Weights of a small GPT-style language model, trained from scratch on English Wikipedia.
Size: width 224, MLP 576 SwiGLU.
Architecture: RMSNorm before each block, rotary positions, no biases in attention or MLP, tied embeddings.
Training: a variant of Adam for these matrices, 680M tokens, 9785 steps.
MLP neurons of a small language model. Each row is named by its layer, matrix (gate and up: input weights) and neuron, and shows model dimensions 32-95. Each number is 200 + 40 x the weight over its row's rms, rounded and kept within 0 to 999. A neuron's up and down rows have the sign that makes its largest values positive.
Before each neuron's rows, "fires after" lists the tokens most often just before its 100 highest values on Wikipedia text that the model never trained on; "fires on" lists the tokens most often at its 100 highest values on Wikipedia text that the model never trained on.

fires after: " |", " ", " Party", "2", ";", "1"
fires on: " ", " |", " G", "1", " Candidate"
L9.gate48,225,148,263,201,226,154,177,202,154,174,224,268,153,207,192,203,223,261,170,175,103,185,141,142,260,226,238,237,211,172,239,192,183,229,159,131,163,164,291,237,201,148,173,256,191,226,179,128,255,209,228,243,199,163,220,118,217,159,241,187,200,183,226,172
L9.up48,262,164,186,225,257,130,125,167,184,146,217,301,204,211,220,190,199,213,270,211,152,169,165,256,192,206,153,201,173,230,157,180,147,202,212,183,184,213,199,191,267,232,171,228,226,166,241,232,191,184,242,259,178,211,199,210,229,197,179,197,184,227,163,228

fires after: " ", "–", "1", "0", "9", "|"
fires on: "0", "9", "1", " ", "2", "–"
L11.gate359,168,168,264,204,210,192,189,163,193,241,194,206,211,190,150,198,229,278,240,220,168,240,213,218,169,210,247,190,196,231,163,275,135,250,159,232,230,201,274,154,133,182,167,250,200,232,252,232,146,118,234,158,199,215,212,184,236,228,227,264,233,189,197,202
L11.up359,222,196,179,170,220,237,155,231,206,182,142,246,201,199,248,221,171,257,210,196,157,253,270,307,230,218,204,221,255,237,177,181,229,157,163,312,242,162,213,122,209,280,138,133,199,186,178,198,227,210,183,241,264,180,219,180,210,226,167,157,180,222,232,130

fires after: " ", ":", ","
fires on: "5", "2", "8", "7", "6", "4"
L7.gate41,201,163,256,204,159,197,199,177,226,164,209,207,208,274,186,312,212,248,214,237,229,199,143,165,216,217,191,185,278,217,187,206,140,179,199,152,177,278,217,222,201,186,216,224,141,169,146,185,237,256,216,163,221,217,219,221,246,263,171,190,214,219,153,217
L7.up41,218,152,149,155,129,159,313,227,214,193,251,133,165,204,160,236,183,243,216,169,245,138,189,273,238,220,230,197,199,149,265,252,225,161,238,169,215,265,201,154,233,207,191,177,201,208,131,136,143,241,230,193,228,228,254,191,166,218,164,127,242,167,145,203

fires after: "0", "2", " ", "9"
fires on: "0", "2", "s", "1", "9", " an"
L9.gate516,236,173,235,247,246,158,107,192,194,209,226,139,231,191,158,193,249,199,209,245,241,229,184,239,133,247,224,196,236,143,219,176,273,241,212,229,222,214,196,253,229,207,277,251,220,137,207,190,214,202,203,174,180,237,224,167,177,236,124,228,202,170,120,175
L9.up516,181,210,271,188,240,185,221,198,138,135,220,161,183,164,200,208,241,260,202,207,209,177,158,193,243,209,195,224,218,252,216,161,137,197,224,124,198,227,187,188,214,201,115,229,148,158,233,141,230,218,176,270,260,242,181,214,253,262,225,160,158,176,277,208

fires after: "1", " ", "9", "–", " |", "N"
fires on: "9", "1", " ", "7", "8"
L11.gate212,158,223,202,188,219,158,147,262,240,163,181,181,242,152,183,199,258,270,247,231,169,215,93,163,243,178,230,118,256,215,205,172,182,181,166,249,214,123,218,211,191,205,246,211,229,299,225,188,197,197,213,207,210,184,241,159,205,198,220,281,211,204,237,158
L11.up212,217,157,263,292,276,170,143,247,197,196,261,203,141,222,257,193,174,301,229,151,123,215,206,302,191,223,205,187,246,335,181,154,252,164,208,163,168,147,160,227,221,193,279,202,237,255,204,232,245,189,183,218,246,180,209,153,203,194,215,235,245,215,183,143

fires after: " ", " (", " is", " and"
fires on: "1", " a", " p", " in", "a"
L10.gate11,205,202,236,163,296,180,300,172,165,274,223,226,211,228,184,258,280,237,182,202,250,166,241,136,195,174,194,167,233,220,226,173,130,202,170,210,246,249,217,202,161,159,165,197,212,269,209,231,208,208,218,181,149,228,212,240,162,183,142,155,162,210,237,191
L10.up11,213,144,255,210,224,227,232,150,217,294,221,227,230,194,107,267,208,267,230,166,183,171,190,209,187,206,218,287,207,161,210,219,136,129,115,221,228,216,215,207,211,163,234,232,213,162,170,218,181,110,202,204,192,187,198,197,203,262,318,190,151,184,205,199

fires after: "0", "9"
fires on: "0", " ", "9", "1"
L9.gate488,278,222,290,200,252,223,246,191,212,192,164,199,207,180,144,189,252,189,235,339,186,139,269,181,210,193,162,185,247,197,165,162,177,189,188,175,138,159,299,253,215,155,161,239,124,154,167,129,227,209,200,200,221,205,203,173,251,207,171,285,190,203,188,148
L9.up488,218,238,243,135,208,187,252,214,169,186,242,146,216,155,204,205,161,188,163,227,194,181,212,176,179,215,177,142,206,144,197,140,51,214,171,130,177,168,240,222,225,163,178,237,237,183,191,98,170,207,197,172,150,175,190,214,113,125,237,240,178,201,220,233

fires after: " ", "1", "3", "|"
fires on: "6", "7", "4", "8", "er", "5"
L9.gate446,206,158,256,242,187,166,215,142,207,111,131,153,203,254,205,205,226,135,176,191,223,189,142,230,192,127,258,232,241,176,163,219,204,239,160,187,227,173,168,199,105,139,258,282,180,137,212,160,252,233,187,205,195,184,172,194,162,200,219,182,203,159,209,202
L9.up446,177,153,162,246,279,190,232,189,258,179,216,183,187,207,181,248,242,224,195,177,191,173,198,230,209,213,210,169,206,160,122,177,162,278,298,211,232,194,113,181,147,198,186,201,203,180,185,130,132,244,243,158,151,206,150,287,285,257,211,164,171,143,135,180

fires after: "\n", "==", " =="
fires on: "\n"
L10.gate162,212,121,173,227,206,197,249,184,204,228,254,224,218,210,258,225,185,215,229,256,112,165,102,180,246,238,145,138,209,135,286,184,220,223,181,229,190,173,208,122,173,219,239,273,188,205,201,179,201,200,169,236,212,90,110,153,138,203,165,116,112,128,232,205
L10.up162,231,185,201,281,152,224,161,212,211,267,207,198,228,260,231,250,169,157,273,225,231,106,155,154,235,187,208,156,191,197,225,224,173,257,165,163,166,222,201,191,136,151,261,256,179,146,181,178,197,108,183,297,193,111,155,181,183,153,145,152,168,187,202,114

fires after: "1", " ", "2", "9", "0", "–"
fires on: "9", "0", " ", "8", "1"
L10.gate404,194,242,310,225,246,249,279,151,215,173,187,199,196,189,183,230,263,196,249,192,223,182,154,162,161,236,270,217,171,226,172,236,176,188,115,222,212,197,230,264,197,212,213,246,168,219,147,95,296,196,215,268,189,202,200,150,142,238,268,264,153,211,197,187
L10.up404,200,170,212,238,251,215,163,177,143,196,254,188,106,130,232,219,129,189,283,163,171,141,169,215,208,175,189,145,234,197,201,127,235,207,260,223,175,122,194,246,192,249,263,168,219,184,251,239,247,179,192,250,196,270,252,169,149,234,199,131,196,236,131,222

fires after: "\n", " the"
fires on: "|"
L10.gate353,283,172,201,143,158,189,248,151,224,240,258,279,226,255,259,255,165,237,194,169,178,102,171,189,246,256,188,154,270,221,160,168,107,191,241,241,236,190,141,177,153,197,270,153,204,215,225,185,233,179,199,218,205,205,166,205,176,227,178,157,150,170,197,196
L10.up353,194,131,218,164,226,190,216,186,143,248,205,231,185,179,201,220,199,229,209,211,157,147,195,255,229,274,200,139,174,183,190,207,129,243,212,138,234,254,169,187,226,252,199,209,219,111,225,241,223,190,175,228,239,159,213,147,202,182,127,178,294,157,219,98

fires after: " |", " p", ";", " c", " of"
fires on: " "
L9.gate260,253,230,188,207,197,150,189,242,230,233,233,240,248,159,192,153,249,302,198,202,215,216,180,203,173,204,219,139,246,141,231,222,182,227,161,242,242,183,237,225,201,172,172,225,238,172,149,224,194,155,191,216,156,141,224,230,218,237,165,172,175,161,194,215
L9.up260,246,237,178,162,168,235,236,224,239,255,176,238,191,266,228,175,183,212,211,206,181,163,188,207,153,213,211,201,234,166,191,84,255,206,148,169,288,236,172,160,202,214,259,162,190,224,182,171,277,185,192,206,212,257,205,233,221,217,190,185,166,213,63,89

fires after: ".", " −", " ", " +", "2", "ph"
fires on: "1", "2", "0", "8", "an"
L7.gate148,194,126,182,199,213,116,150,191,263,196,252,191,197,145,159,217,219,174,230,243,241,144,160,193,131,228,242,196,164,227,263,200,234,196,173,254,211,204,199,216,171,107,146,273,170,180,269,155,263,235,197,206,226,210,122,234,214,186,182,203,197,232,256,246
L7.up148,195,256,237,202,188,189,190,181,142,189,250,205,121,111,186,205,191,186,161,219,238,187,205,216,214,131,231,247,176,252,164,281,190,108,171,167,219,271,148,186,278,208,167,216,128,241,256,256,211,231,207,186,250,165,251,243,230,211,209,227,234,261,213,191

fires after: "1", "2", "-", "\\", "0", " "
fires on: "–", "\n", "-", ":", " •", " "
L11.gate289,197,219,291,187,167,191,189,205,218,167,152,205,239,218,230,233,211,228,112,206,224,267,101,110,136,232,222,176,283,211,179,176,179,180,225,144,156,178,228,212,141,173,156,203,228,212,172,213,277,270,242,177,171,226,214,295,219,206,188,150,188,249,135,193
L11.up289,237,245,173,140,202,202,202,216,261,173,271,215,212,245,173,209,195,164,172,220,181,226,290,156,196,177,235,181,168,186,202,259,186,177,173,196,250,210,207,177,198,235,211,205,186,229,179,154,190,175,185,171,174,219,193,179,242,195,160,179,183,238,155,208

fires after: " ", ",", "1", "–", "N"
fires on: " ", "1", "9"
L9.gate130,245,136,188,242,210,230,121,197,192,164,158,220,199,215,205,257,252,177,219,232,298,164,140,208,151,197,274,184,189,269,221,191,164,211,93,161,227,230,213,211,166,184,132,179,250,249,170,190,270,235,225,264,166,201,177,185,259,196,166,203,169,218,205,166
L9.up130,214,204,221,178,197,193,159,179,98,153,214,177,240,173,145,131,178,224,206,255,180,281,166,226,229,137,209,195,197,311,203,183,137,156,232,158,144,143,154,199,198,196,193,213,269,257,217,213,171,213,224,194,161,261,191,189,149,146,264,190,160,194,171,184

fires after: "9", "7", "0", "6", "1", " "
fires on: "0", "7", "9", "8", "6", "el"
L9.gate281,241,237,215,171,149,206,209,193,227,213,212,298,179,206,213,226,147,132,165,229,181,254,202,190,252,314,202,205,222,182,235,234,152,110,204,193,204,146,211,192,177,192,202,262,211,261,215,183,248,203,208,208,227,171,207,186,271,175,163,161,274,170,219,200
L9.up281,205,150,244,174,264,180,255,243,205,221,252,215,195,237,212,251,198,167,211,210,149,237,227,147,251,208,234,136,247,278,217,202,244,209,194,233,248,142,163,269,288,139,273,250,194,222,229,210,197,237,220,263,219,167,200,180,169,168,224,242,223,191,193,205

fires after: " |", " ", "–", " Re"
fires on: " ", "–", "tro", "2", "3", "9"
L7.gate356,247,260,238,161,164,124,199,226,146,165,188,192,189,230,203,154,210,246,209,135,211,127,181,153,165,185,247,234,255,197,172,188,206,194,180,158,223,267,205,182,142,142,148,210,224,263,147,200,169,99,217,267,190,145,189,214,171,170,110,177,206,200,159,208
L7.up356,245,195,212,235,110,229,110,219,258,171,219,176,178,265,229,160,209,174,187,172,190,238,138,133,204,220,253,231,266,216,210,181,131,180,166,218,192,200,195,217,150,208,201,131,227,198,201,180,210,157,186,225,208,224,178,274,227,245,159,207,232,205,246,155

fires after: "0", "–", "9"
fires on: "2", "9", "1", "0", "7"
L9.gate16,264,279,193,187,248,176,137,163,190,203,204,150,137,239,171,189,229,173,321,214,239,220,246,167,246,254,172,191,187,233,182,99,209,213,121,220,120,123,192,192,246,253,198,246,168,191,193,123,184,186,182,301,266,188,249,171,210,145,125,198,182,144,185,139
L9.up16,173,210,238,211,217,215,221,181,166,196,134,191,171,141,271,232,204,222,180,190,249,204,147,144,198,216,192,206,191,272,184,236,121,160,157,238,187,218,231,190,250,233,179,159,202,221,183,253,208,165,201,238,169,214,251,116,167,186,229,154,173,238,278,185

fires after: "0", " |", "1", "2", "3", ";"
fires on: " |", ":", ";", " "
L7.gate414,253,213,248,171,149,204,128,253,157,155,159,218,209,229,244,208,193,232,165,210,130,198,103,211,196,194,219,245,234,210,175,199,224,151,197,181,196,260,224,190,181,154,168,212,182,250,175,174,244,226,234,224,136,233,182,211,229,225,130,214,230,217,196,214
L7.up414,153,268,224,220,171,209,175,211,200,207,218,166,248,276,181,176,214,223,135,211,198,164,241,131,201,170,170,271,199,215,170,220,180,169,143,223,242,247,276,262,219,216,175,182,198,202,159,199,233,206,223,143,165,175,247,171,243,309,162,236,182,214,275,217